MLP neurons of a small language model. Each row is named by its layer, matrix (up: input weights) and neuron, and shows model dimensions 32-159. Each number is 200 + 20 x the weight over its row's rms, rounded and kept within 0 to 999.
After each neuron's rows, "fires on" lists the tokens most often at its 100 highest values on Wikipedia text that the model never trained on.

L6.up166,204,202,178,233,222,183,213,162,187,179,244,194,176,217,206,217,206,213,189,194,229,192,218,225,199,159,145,196,215,199,207,203,219,201,203,217,185,193,197,184,237,212,191,176,191,214,206,263,178,217,178,202,187,242,155,176,203,200,192,190,205,215,205,215,222,197,219,188,176,179,222,179,214,169,200,179,197,187,157,207,209,235,193,192,184,215,225,209,228,172,218,179,205,197,218,215,200,224,184,181,199,213,213,188,184,194,146,233,177,193,221,204,176,226,206,197,176,189,212,226,220,213,201,201,188,235,217,199
fires on: "i", "m", "ment", " qu"

L7.up279,210,184,212,181,186,199,202,244,224,173,186,255,246,199,167,237,243,192,191,237,173,163,211,202,212,207,197,218,204,182,189,194,178,189,213,216,180,190,190,238,223,204,186,205,210,202,207,177,182,214,183,208,192,168,197,177,206,206,181,177,168,185,209,201,199,187,194,215,209,208,214,190,161,191,206,182,192,218,186,192,173,215,220,217,194,208,163,195,202,212,196,220,199,224,209,187,202,222,191,213,181,216,204,210,179,158,224,224,224,223,213,192,261,192,170,190,169,201,231,203,158,221,217,185,201,189,189,217
fires on: "oth", "on", "ec", " rec", "ass", " Y"

L7.up420,199,194,212,175,220,200,206,211,224,206,187,230,221,155,204,175,211,235,172,123,222,215,218,211,205,179,219,197,210,184,151,206,160,194,194,200,179,148,183,191,176,213,202,214,210,208,211,178,159,202,188,207,183,201,206,229,196,206,172,201,205,186,197,184,173,196,190,204,173,197,177,216,170,194,233,165,224,230,201,186,237,235,189,228,183,207,214,207,180,216,229,210,175,196,154,179,191,200,185,204,198,199,191,226,212,201,187,204,229,213,221,212,199,190,176,150,191,204,210,195,189,220,151,203,207,230,197,209
fires on: "est", " im", "amil", "ost", "at"

L7.up248,179,215,224,214,179,208,225,217,190,181,196,179,197,229,190,194,190,205,190,193,184,165,173,206,180,179,205,210,233,233,188,200,233,228,223,231,195,207,169,234,194,213,198,179,163,188,195,176,206,197,195,211,245,217,215,188,210,199,195,216,205,230,210,211,168,205,219,205,217,177,171,181,178,217,227,215,199,195,244,186,193,202,220,196,215,210,211,200,176,212,199,219,164,174,198,171,227,197,206,225,215,196,199,182,201,166,180,206,180,232,201,211,154,184,203,227,203,227,185,188,194,209,179,191,210,188,200,195
fires on: "o", "ou", "am", " play", "y", "ill"

L7.up123,189,197,183,224,210,210,201,160,181,198,224,191,177,214,181,190,222,203,214,208,209,209,205,167,212,202,221,194,225,205,224,201,218,179,152,184,216,233,227,163,198,197,180,177,224,179,172,204,216,232,195,193,205,218,177,203,200,204,204,203,187,208,200,167,190,236,217,162,219,211,209,216,192,185,192,242,197,173,225,217,163,203,209,192,223,179,173,211,208,191,245,201,241,210,201,250,206,178,189,181,191,145,176,176,186,216,189,201,200,197,223,187,215,198,198,199,253,219,208,210,189,174,189,201,233,203,193,186
fires on: "\n", " On", "===", "orn", ")", " sec"

L9.up63,174,202,193,248,230,200,194,174,195,220,210,189,160,181,221,197,216,196,224,231,238,210,211,209,201,197,187,200,211,185,187,202,218,199,224,193,162,184,236,232,208,205,211,185,230,196,243,225,189,212,200,222,187,207,225,211,244,208,181,171,201,210,187,242,174,200,193,207,175,198,208,138,244,202,216,180,210,208,202,201,217,205,228,180,182,199,194,192,206,197,202,203,193,185,211,189,190,158,191,225,207,197,226,201,204,175,220,156,199,226,224,210,217,200,170,190,194,192,216,205,203,221,179,196,229,204,221,172
fires on: "ar"

L10.up502,176,190,169,225,207,181,206,199,172,239,212,187,202,200,172,203,195,170,191,210,197,180,198,208,170,205,222,202,203,183,209,204,203,208,181,207,207,157,203,185,217,203,174,166,179,197,222,215,176,204,246,175,217,233,165,228,174,200,218,186,184,237,208,213,151,183,222,217,195,245,197,201,222,202,183,250,186,195,205,209,165,203,187,171,193,202,208,201,171,211,182,210,193,166,173,169,208,200,200,217,209,209,206,207,159,179,216,210,214,191,202,190,190,182,197,206,241,200,226,215,239,206,190,204,224,190,179,219
fires on: "o", "e", "t", " de", "ct", "ir"

L7.up206,163,206,210,212,193,215,211,194,187,225,202,242,215,215,195,174,206,244,194,145,206,150,202,194,172,206,206,211,212,221,201,200,171,219,183,178,190,176,219,192,192,192,227,219,199,182,196,199,169,205,214,194,179,201,195,221,209,186,199,202,181,220,202,183,204,220,229,216,192,181,184,192,137,169,191,167,246,211,192,184,206,231,208,193,189,173,225,194,183,206,217,226,192,206,176,194,212,228,179,207,199,188,191,212,229,221,191,196,211,215,191,229,204,196,180,204,216,188,217,203,166,187,161,189,240,205,219,205
fires on: "ir", "est", "ain", "up", "at", "n"

L7.up461,203,199,238,218,199,207,240,221,211,202,179,178,191,230,167,183,178,215,238,182,227,223,172,183,170,199,206,196,211,204,188,200,212,232,199,178,205,195,168,200,169,210,231,169,214,192,204,225,175,198,188,173,218,191,184,182,234,173,224,222,172,190,217,230,227,202,192,209,216,214,185,184,186,177,165,208,198,180,206,170,180,184,205,170,201,218,240,175,183,203,208,182,169,166,192,165,253,196,190,216,226,205,202,198,195,203,165,238,189,201,218,228,165,199,212,218,194,184,176,185,198,190,206,198,202,205,211,181
fires on: " sec", "ug", "ill", "ar", "ou", "ose"

L7.up282,158,196,195,225,201,206,188,197,225,187,193,195,242,211,200,170,175,230,204,213,200,172,163,178,192,239,168,214,210,135,199,200,233,192,187,209,237,181,203,232,196,203,204,196,188,193,215,150,172,208,205,217,210,219,204,183,189,205,190,199,190,217,195,223,226,225,203,216,212,192,203,174,217,212,197,178,214,250,183,167,180,194,223,202,214,207,193,204,193,198,166,195,191,206,232,170,223,196,190,207,221,177,214,207,203,191,180,195,209,176,219,209,201,196,198,197,238,189,190,202,176,222,193,197,220,202,175,206
fires on: "as", "ou", "ug", "n", "us", "ens"

L9.up241,162,187,195,174,205,163,209,188,217,195,253,181,213,186,211,205,171,199,216,199,175,231,180,173,179,240,192,189,177,201,232,204,228,200,161,177,175,196,201,240,204,189,218,200,208,187,196,200,204,219,187,228,158,213,201,199,180,195,155,201,201,196,199,206,260,202,170,222,181,183,217,187,217,181,194,200,197,216,190,179,219,225,173,206,202,215,194,212,193,163,175,167,180,208,197,155,180,158,220,205,194,173,225,216,211,172,213,215,208,196,207,184,206,144,193,200,207,171,177,170,233,178,192,216,220,191,219,223
fires on: "ed", "er", "it", " 4", "art"

L9.up177,168,196,221,207,202,190,180,177,211,209,175,192,180,195,202,215,186,212,182,211,216,186,177,216,203,189,213,216,194,191,208,202,201,215,177,229,219,200,209,211,195,189,184,175,174,189,199,220,181,211,210,177,218,226,194,147,199,187,208,181,238,170,195,165,199,234,195,214,198,183,213,196,225,195,197,189,217,205,195,177,167,211,244,185,217,206,239,188,226,218,207,203,194,219,194,167,157,193,173,186,202,196,214,185,241,188,161,173,190,205,208,228,191,190,203,199,200,230,228,204,221,189,189,219,200,157,172,222
fires on: "y", "t", "al", " Y", "s"

L7.up259,189,184,179,181,180,169,202,213,199,216,168,196,246,192,216,189,212,167,194,182,215,211,185,178,193,211,196,185,198,185,214,195,184,175,203,155,194,217,188,215,218,209,217,185,202,194,193,241,208,205,183,180,169,196,196,215,226,186,243,177,163,179,197,180,235,206,198,174,167,238,193,185,187,169,188,196,208,180,221,199,203,219,175,227,195,193,184,216,222,173,206,203,178,208,227,201,198,184,181,210,207,218,208,219,226,189,223,167,171,202,181,229,210,181,166,227,185,213,198,217,200,192,206,175,240,182,165,208
fires on: " F", "er", "ree", "op", "|---|---|---|---", " col"

L6.up361,164,209,173,195,209,242,236,219,188,172,176,221,212,178,242,184,228,208,201,205,177,205,205,175,213,194,172,231,192,205,169,193,209,224,188,186,175,242,183,193,189,198,200,215,178,165,186,182,180,194,220,217,201,227,208,198,208,232,184,214,181,181,197,196,176,171,180,203,203,207,228,214,191,206,246,194,244,192,226,186,195,232,230,207,178,181,194,195,226,186,220,207,214,172,214,203,161,227,214,180,200,208,191,213,153,204,205,198,187,176,216,199,218,182,163,177,156,206,214,200,186,205,161,241,184,222,181,206
fires on: " under", "t", "le", "p", "ch"

L7.up513,209,199,189,168,200,185,205,198,197,191,201,214,232,217,220,165,210,219,217,187,211,207,183,173,195,239,220,198,199,190,190,194,201,168,155,193,183,167,201,211,191,213,214,205,223,162,225,214,176,206,211,217,152,224,210,238,202,206,183,145,150,211,189,184,225,213,196,216,203,232,202,197,188,151,209,177,213,185,190,173,208,244,194,218,192,185,201,241,180,196,221,155,191,203,168,210,213,197,189,183,209,181,223,208,228,195,194,183,205,179,166,214,237,192,180,166,216,193,207,224,176,184,212,192,240,193,192,215
fires on: "ir", " Un", "ire", "er", "est"

L9.up49,222,200,205,224,204,171,193,230,175,198,217,181,203,195,189,206,200,199,158,196,196,228,151,188,213,211,199,178,163,182,194,204,213,217,212,187,204,166,207,189,203,208,200,240,204,235,226,188,222,202,206,204,229,217,206,210,206,197,198,241,182,206,208,204,213,228,193,215,136,186,205,234,194,204,171,213,212,176,233,205,213,178,204,211,194,195,181,261,235,166,213,193,198,220,217,187,231,209,210,214,195,204,221,177,211,172,186,182,198,179,203,210,175,199,212,188,197,193,220,197,168,219,175,212,212,209,205,182
fires on: " se", "c", "resent", "ing", " ear"

L10.up184,187,197,193,225,224,206,188,200,237,219,176,166,179,224,219,177,238,198,171,204,191,203,209,204,190,202,203,195,207,173,219,217,181,216,183,177,194,167,187,219,198,213,206,194,243,206,209,197,176,203,193,181,215,246,179,207,184,165,204,217,178,223,207,182,211,187,231,214,200,252,213,193,185,182,205,234,182,222,221,198,187,190,179,182,238,200,159,178,217,219,190,197,186,195,173,182,199,200,172,176,184,216,190,179,147,201,196,209,215,219,221,207,211,191,244,170,187,205,203,193,198,182,199,215,191,181,178,213
fires on: " Te", "ric", " comp", " an"

L9.up6,199,214,216,207,228,207,216,206,187,193,202,188,168,200,195,204,223,236,217,216,214,245,230,201,219,211,185,193,232,208,210,202,199,226,215,196,188,195,213,177,219,204,223,185,167,213,256,181,211,204,164,223,195,198,180,168,194,219,178,180,235,199,188,247,191,204,200,177,170,175,180,172,209,159,226,183,200,209,200,188,202,199,202,192,202,192,201,154,236,174,214,185,213,145,190,205,176,175,205,207,220,187,234,200,184,197,235,161,195,181,217,203,195,161,177,207,180,218,216,202,242,209,192,222,199,179,204,190
fires on: "an", "ar", "or", "e"

L7.up423,216,196,207,168,192,198,207,223,218,201,198,213,254,186,190,179,198,145,192,207,209,191,160,181,240,242,221,206,192,203,220,193,180,204,192,165,189,177,183,207,215,206,219,170,217,177,209,189,173,192,222,227,164,185,194,228,179,197,207,183,192,182,212,201,204,194,203,209,192,196,168,222,192,192,223,157,182,223,180,172,230,171,215,209,182,176,193,187,206,216,278,183,196,191,204,170,198,184,172,192,211,229,205,198,198,191,227,187,188,203,171,221,196,172,195,183,180,245,168,196,197,205,197,180,185,192,180,215
fires on: "er", "|---|---|---|---", "_", "ill"

L10.up140,179,207,165,188,189,208,178,204,207,220,180,205,171,204,210,231,198,212,185,151,196,195,205,235,173,175,172,206,210,197,240,203,180,193,184,180,209,195,218,198,251,196,201,187,220,211,212,190,202,206,237,221,221,211,183,184,176,196,205,202,188,199,194,198,231,195,201,213,192,236,200,214,174,159,218,222,175,214,200,197,180,139,192,203,184,201,167,174,172,202,215,174,197,212,165,211,222,205,193,197,205,210,189,204,191,213,176,154,221,161,191,186,218,183,239,184,228,204,206,195,241,205,240,209,236,203,192,230
fires on: " Te", " bec", "ric", "et", "ib"

L7.up190,212,213,195,258,208,195,206,211,201,214,189,236,215,209,205,210,227,197,152,200,193,209,253,219,183,146,212,179,207,240,203,204,184,211,245,234,160,220,216,192,187,209,190,211,210,194,169,161,219,186,206,205,210,177,166,194,181,221,161,203,212,199,204,182,220,204,186,197,175,185,171,185,175,195,193,221,212,183,188,202,223,232,196,186,228,192,179,195,186,215,240,187,194,189,192,237,171,183,195,214,212,197,173,193,233,179,229,207,179,193,228,181,181,188,209,174,173,197,218,191,214,226,208,196,197,200,214,201
fires on: "ary", "-", "/", " inter", " E", " sy"

L7.up298,188,194,203,189,196,206,202,191,220,231,195,204,211,205,183,158,191,242,183,205,229,205,182,177,201,215,187,189,215,223,166,198,169,215,184,218,235,168,193,196,179,205,211,217,192,187,200,228,160,203,214,189,184,185,176,208,150,176,177,190,223,213,208,194,227,235,194,201,192,205,175,195,170,196,206,176,201,205,188,189,214,225,196,196,201,208,210,215,228,222,250,191,186,191,166,208,224,181,171,227,207,191,201,213,228,226,193,221,206,216,212,224,185,207,164,183,191,254,209,217,171,209,177,231,230,236,182,196
fires on: "en", "x", "s", "el", "ir", "up"

L7.up46,178,214,165,215,218,180,189,194,180,225,180,194,215,229,222,213,203,208,185,243,190,202,204,197,200,216,198,210,201,194,199,208,185,228,207,246,264,205,184,183,199,211,225,187,219,206,181,209,173,212,208,191,210,208,165,184,179,182,182,191,215,185,204,201,235,212,188,208,207,186,214,206,206,188,171,214,170,171,203,198,227,176,213,180,202,192,197,195,218,200,212,193,182,205,190,237,216,166,148,220,219,185,212,210,232,160,200,187,169,214,210,201,173,178,196,194,182,214,185,180,208,169,203,207,166,175,157,206
fires on: "s", "t", "om", "ar", "ist", "ee"

L7.up221,158,189,190,190,211,238,186,202,224,215,214,210,256,219,238,225,167,227,157,195,186,171,167,165,187,225,202,202,182,191,177,188,173,231,202,172,220,192,187,212,223,203,208,217,190,163,226,154,157,194,238,204,188,227,196,201,202,195,190,209,176,223,200,209,239,209,202,228,188,193,203,177,178,193,224,184,198,224,201,176,219,204,212,192,199,167,221,204,203,247,218,196,196,186,217,168,220,221,185,186,219,208,190,214,217,209,214,171,206,195,196,202,213,199,203,201,227,213,187,190,188,221,229,179,221,183,190,221
fires on: "as", "un", "x", "el", "is"

L9.up398,210,192,202,142,187,199,198,185,226,170,194,184,164,184,202,203,207,161,229,174,200,224,207,198,208,234,176,210,204,203,202,192,199,209,226,211,175,166,208,194,211,200,210,215,201,158,208,197,208,197,165,204,204,189,197,226,165,210,166,191,176,200,200,220,198,175,189,199,262,189,218,185,192,210,213,170,206,215,183,198,195,207,174,184,174,211,187,191,175,165,204,210,185,178,155,200,213,202,199,223,198,211,189,230,195,229,218,206,175,204,183,185,182,223,190,211,217,178,172,179,181,190,165,186,203,179,171,207
fires on: "/", "ampion", "her", "-", "own", "ball"

L7.up179,180,196,193,215,212,200,177,191,221,191,190,265,208,174,203,199,203,226,207,214,198,184,211,227,204,222,203,220,200,195,179,206,231,206,139,214,244,196,227,229,182,208,195,176,224,188,221,212,204,206,202,231,205,185,198,174,153,196,155,174,186,209,202,218,204,205,203,218,246,182,216,213,204,252,236,210,169,198,187,209,198,175,190,206,171,205,232,182,236,211,211,230,199,221,201,196,200,197,190,203,206,185,217,197,226,197,190,203,209,196,182,184,203,167,168,172,183,226,175,206,189,164,183,247,229,219,206,200
fires on: "s,", "ec", "es,", "s", "ing,", "x"

L9.up405,195,201,154,205,206,163,230,217,210,190,170,218,210,194,216,197,191,203,206,175,207,198,182,169,155,190,194,172,222,224,221,210,220,221,205,231,217,203,187,217,214,196,234,189,225,185,180,198,198,201,222,166,167,213,224,169,206,208,168,226,214,203,208,191,222,206,193,193,214,202,193,212,204,195,221,149,175,192,201,198,227,213,232,191,211,202,182,205,218,156,192,207,192,202,209,173,222,215,219,209,200,156,205,173,216,214,172,213,217,232,253,207,155,204,179,204,187,168,203,198,184,206,180,222,206,203,201,219
fires on: "le", "ro", " cont", "E", ".9", " Col"

L5.up10,200,200,187,198,205,232,225,192,183,168,183,220,222,182,226,213,153,209,202,237,195,169,246,212,182,171,209,206,206,194,185,207,219,185,216,188,188,224,153,189,172,212,188,228,181,213,164,190,202,203,218,229,203,188,226,211,234,194,150,199,216,226,206,254,187,242,210,197,185,190,189,191,209,210,219,181,202,208,232,204,238,195,215,194,219,198,200,185,180,199,168,207,195,215,210,198,177,209,183,212,197,193,194,191,226,200,198,185,223,222,190,222,194,185,146,211,201,168,211,207,207,192,194,193,202,199,192,195
fires on: "al", "ul", "ol", "as", "ran", "ral"

L9.up298,165,208,185,216,187,175,198,209,199,228,215,187,211,202,170,226,198,234,195,190,230,198,257,203,201,185,161,197,222,210,177,188,191,228,211,240,193,181,178,191,209,214,226,204,163,210,187,240,202,192,205,195,219,189,203,215,187,199,202,201,196,211,188,236,181,203,221,197,211,157,197,216,199,212,206,198,217,174,234,194,237,239,217,205,197,183,245,194,227,190,219,187,205,214,151,202,215,192,221,218,210,216,186,199,194,199,182,167,205,159,272,198,183,219,200,199,192,208,233,207,199,197,209,191,199,210,230,175
fires on: " ", "i", "m", "b"

L9.up606,200,198,208,175,206,164,197,201,221,180,157,199,164,216,180,198,180,185,135,181,197,208,208,206,194,201,263,212,216,171,195,214,225,217,176,174,228,258,203,201,200,192,179,170,177,242,195,219,180,217,202,213,174,226,174,171,200,208,211,180,229,191,211,195,204,189,167,187,207,200,204,201,192,151,212,199,213,231,201,188,186,215,216,199,206,176,197,211,191,188,199,198,173,204,182,194,192,176,156,186,205,174,213,203,217,200,179,204,215,229,224,212,228,193,217,191,194,221,204,186,210,211,203,200,185,174,179,206
fires on: " /", "t", "wn", " y", " Y"

L10.up515,190,183,184,192,177,227,194,206,193,219,178,245,211,206,187,219,226,202,225,219,208,200,205,166,206,194,199,194,219,219,220,206,182,230,220,180,207,168,199,207,207,190,193,204,212,171,207,216,198,189,209,198,210,196,196,229,217,173,203,207,224,221,202,192,209,186,203,223,242,197,205,214,190,226,188,194,191,197,187,210,240,154,203,211,219,214,168,213,228,205,202,226,196,192,226,189,195,172,235,181,200,202,195,174,204,147,185,238,204,206,224,214,208,214,196,204,224,213,199,193,228,164,189,209,152,209,193,222
fires on: "u", "i", "ong", "/", "ot"

L5.up355,180,201,212,194,215,205,194,219,224,200,192,214,149,193,199,167,145,212,199,183,223,169,207,211,197,186,257,176,226,213,179,196,216,191,234,235,198,221,205,197,190,209,181,197,181,194,182,204,231,199,192,200,168,189,223,206,241,192,186,204,195,232,209,230,175,225,200,202,206,222,205,153,187,198,242,201,200,196,205,172,197,191,175,207,217,197,151,199,185,192,207,206,186,211,235,198,176,181,190,205,222,202,230,236,205,191,222,197,194,193,184,197,194,210,176,205,172,161,221,188,224,185,169,197,203,172,211,221
fires on: "is", "ar", "as", "ul", " bec"

L7.up310,185,195,213,216,198,201,203,168,199,194,205,236,199,174,213,203,216,222,184,240,176,216,193,207,174,202,176,212,187,179,187,186,212,200,191,250,230,168,243,217,205,196,191,194,196,202,215,174,197,202,197,230,194,196,190,187,127,205,183,181,202,192,198,234,190,189,224,204,235,180,214,196,196,214,219,173,170,249,205,176,198,200,196,180,205,197,189,183,171,185,222,201,190,211,208,212,158,179,208,205,186,190,215,221,211,228,161,191,206,177,237,186,167,185,209,182,234,189,209,211,207,200,201,216,182,220,189,185
fires on: "es", "ts", "s", "1", "ing,"

L10.up201,210,197,186,144,195,202,194,231,165,235,239,192,225,174,187,211,180,222,209,197,225,206,184,199,186,207,187,188,221,168,190,187,224,217,234,191,192,219,166,211,219,188,199,189,174,218,208,173,172,180,174,211,199,187,182,217,223,203,179,239,204,213,185,185,191,239,229,205,175,208,207,175,216,169,209,181,229,179,190,192,211,214,190,209,177,212,208,201,195,196,189,192,211,216,198,211,202,177,228,204,195,200,190,166,225,192,223,217,165,200,178,211,158,220,220,176,214,206,195,221,203,208,174,174,196,226,191,174
fires on: "ire", " ear", "on", " to", "ent", " he"

L9.up415,217,178,195,186,215,198,200,225,202,183,216,199,213,182,218,187,183,210,180,222,171,198,199,195,225,218,225,194,187,208,219,198,222,226,253,205,189,192,230,180,211,208,212,235,210,164,206,220,212,201,188,202,187,223,195,195,238,193,186,228,161,225,202,208,197,197,219,213,172,190,200,182,197,213,170,202,220,174,185,213,185,190,173,203,225,192,197,203,224,199,246,186,199,245,241,188,192,224,209,229,198,228,208,202,207,184,229,166,220,184,186,223,198,186,167,181,188,191,238,183,194,232,187,183,196,169,206,196
fires on: "ap", "c", " ear", "and"

L5.up626,214,208,200,177,178,200,208,188,142,186,199,194,175,206,164,185,204,212,223,204,208,194,221,215,206,157,224,207,209,205,192,200,217,211,204,223,164,203,190,194,185,186,214,189,226,221,179,192,198,218,204,184,212,209,188,205,255,178,179,201,240,199,204,205,207,223,195,226,188,189,216,212,225,160,219,186,203,209,202,169,186,226,219,210,207,182,215,201,181,208,202,169,210,231,175,201,217,248,176,226,212,197,190,196,215,197,165,213,197,227,199,233,187,191,160,173,223,204,218,189,232,177,192,197,205,219,205,200
fires on: " pro", "ran", " Pro", "iv", "ol"

L9.up583,195,206,221,219,187,174,215,196,225,189,204,211,216,197,213,189,208,207,192,219,196,237,233,204,189,215,190,198,212,210,215,196,191,230,179,172,196,242,191,166,248,199,221,203,180,182,230,192,202,198,179,181,151,205,211,172,203,209,191,229,222,184,194,224,235,183,185,185,183,212,224,186,207,173,204,201,206,177,212,208,208,228,160,205,189,219,222,188,202,213,182,161,178,199,196,224,188,172,229,189,204,211,218,230,207,198,207,176,201,162,272,202,196,177,175,184,197,216,225,211,246,202,186,207,225,200,218,213
fires on: "it", "er", " 197", " 195", "8"

L9.up39,206,193,212,217,165,164,227,225,202,218,231,177,235,210,212,216,184,189,186,196,203,197,182,197,170,199,214,200,194,204,169,205,163,228,194,152,193,194,189,193,225,194,217,208,180,172,199,191,172,199,189,192,193,208,161,180,206,161,172,225,190,186,199,195,218,199,194,196,137,188,225,217,216,199,164,225,190,197,167,190,217,193,157,213,209,211,214,215,202,212,204,176,213,236,205,187,199,161,231,199,224,218,214,201,184,155,204,189,197,192,235,162,203,185,190,183,222,190,239,177,198,223,184,227,228,208,232,191
fires on: "er", "ar", "or"

L10.up448,209,199,260,190,193,191,177,198,240,209,192,194,207,187,231,236,239,206,203,203,213,243,195,150,220,219,196,172,198,191,187,201,212,188,235,175,200,181,179,183,178,199,212,235,236,209,215,177,195,203,232,200,196,214,190,209,213,189,181,181,228,205,206,198,190,202,188,186,202,219,198,224,184,209,200,157,179,183,184,255,202,170,203,204,226,195,201,201,235,234,171,207,190,210,210,187,185,190,217,199,202,192,221,222,184,150,202,211,163,190,214,190,211,215,198,164,197,217,189,179,186,161,193,203,199,196,194,218
fires on: "st", "ake", "est", "u", "ond", "ot"

L6.up338,155,199,184,228,150,227,208,220,208,211,189,248,243,143,229,182,185,191,210,216,199,197,199,189,179,245,170,188,196,218,197,207,194,251,186,222,171,212,235,191,181,198,197,193,201,198,195,192,174,199,193,237,203,191,223,212,233,190,196,195,182,193,205,180,199,188,207,187,233,234,214,241,220,193,195,192,206,223,186,198,205,211,199,197,227,178,180,189,207,185,235,223,209,204,230,207,205,211,190,225,196,189,188,189,190,224,206,188,185,181,206,158,200,176,207,206,186,227,189,204,210,221,176,219,224,226,215,211
fires on: "t", "ack", "ch", "erson"

L9.up617,203,196,189,194,188,201,193,183,197,162,209,198,175,171,194,167,222,185,231,216,227,202,216,193,202,239,156,190,202,204,179,190,183,225,225,185,161,205,214,210,203,214,227,215,223,224,191,201,231,202,179,185,215,200,207,270,218,212,183,190,210,184,195,197,245,196,191,221,194,206,201,176,217,194,224,200,219,181,172,222,205,205,202,193,162,240,163,198,156,163,187,204,198,185,215,195,185,202,211,196,179,206,183,196,185,229,217,231,174,185,196,212,176,192,206,203,229,175,174,214,197,199,167,183,208,212,209,204
fires on: "est", "$", "own", "-", "ort"

L7.up554,196,208,197,193,230,214,217,216,215,198,207,188,180,189,228,214,192,222,247,166,203,164,182,191,203,254,187,220,184,197,175,220,198,206,166,175,196,167,197,150,204,197,254,192,211,172,209,232,181,211,186,229,189,188,184,205,216,147,200,207,149,203,192,211,195,171,174,224,202,215,219,185,195,208,214,191,226,185,213,205,214,204,205,204,186,184,229,200,191,207,185,205,196,154,155,179,237,221,198,190,196,193,213,195,218,232,198,202,239,221,188,206,189,203,201,182,204,211,222,218,158,147,182,197,214,201,209,212
fires on: "ir", "ire", "est", "ix", " En"

L10.up580,206,202,176,211,186,207,185,202,185,190,230,198,178,201,214,207,199,184,202,191,192,157,208,217,188,202,191,214,206,186,208,209,172,203,172,213,172,207,197,203,204,208,226,212,194,212,225,227,182,215,222,165,228,206,153,247,216,215,201,226,219,212,195,216,184,205,217,210,192,211,192,198,196,183,137,219,204,211,208,193,193,205,203,191,176,191,181,190,175,193,179,191,206,197,165,178,183,181,233,211,206,204,190,193,190,215,170,216,236,132,165,190,196,214,242,188,216,182,213,207,194,205,216,194,212,213,209,208
fires on: "ac", "et", "ir", " Te", "t"

L7.up502,179,188,204,214,221,209,184,193,221,208,186,201,272,197,213,242,181,188,173,201,206,165,183,158,193,213,191,199,176,160,206,186,189,232,210,195,214,194,200,218,202,200,185,183,202,193,190,158,193,217,227,209,234,204,191,195,179,163,219,193,197,192,201,230,232,211,211,183,217,227,219,196,191,190,225,183,201,239,227,186,186,184,216,188,187,198,205,205,191,221,188,222,187,202,223,180,247,197,163,195,219,183,207,230,201,213,184,181,186,191,241,183,232,200,190,225,219,218,194,193,211,224,200,202,220,183,193,193
fires on: "as"

L7.up238,173,184,202,188,169,189,185,230,195,204,198,217,190,204,202,204,185,216,184,173,184,184,193,178,219,181,201,198,201,220,204,187,197,203,195,188,208,171,202,174,220,193,184,166,159,174,189,169,179,205,240,225,211,193,226,203,208,156,194,242,200,212,204,187,198,199,185,225,203,208,209,197,178,215,197,193,257,206,195,186,219,171,217,212,211,210,185,217,160,202,228,225,206,197,196,214,189,217,181,192,184,221,188,209,232,171,208,181,174,210,197,235,192,228,202,202,199,172,192,197,151,176,177,189,197,196,215,242
fires on: "un", "ir", "at", "ctor", " rele", "up"

L9.up287,167,191,206,225,208,173,185,187,194,201,212,214,219,187,150,207,189,162,174,208,217,172,156,196,213,236,198,189,222,148,182,190,199,210,237,179,193,204,230,191,209,215,181,194,210,187,206,240,151,216,206,206,210,221,193,196,210,208,213,185,218,177,206,246,181,219,227,176,181,204,191,202,217,206,202,193,219,204,196,179,222,211,222,182,189,149,215,200,193,195,197,214,209,203,181,187,214,146,216,208,218,179,207,195,207,190,175,162,185,227,227,218,188,211,199,235,190,195,224,206,204,220,188,179,201,198,230,186
fires on: "ie", "v", "ar", "ren", " De"

L7.up581,207,201,213,217,196,177,200,225,189,201,206,233,203,202,212,202,225,186,155,236,176,217,236,200,228,169,184,171,189,197,223,200,187,183,211,231,200,209,246,171,226,203,201,187,182,180,195,161,213,192,204,200,201,218,213,185,215,227,156,204,256,193,201,197,208,193,203,163,203,174,197,215,217,201,199,226,223,217,187,203,169,215,219,197,215,172,197,188,183,204,179,192,202,216,230,220,169,202,203,193,220,190,187,177,189,200,216,182,199,170,249,213,203,217,219,201,223,187,213,188,206,202,221,190,197,218,218,186
fires on: "w", "-", "/", " w", " E"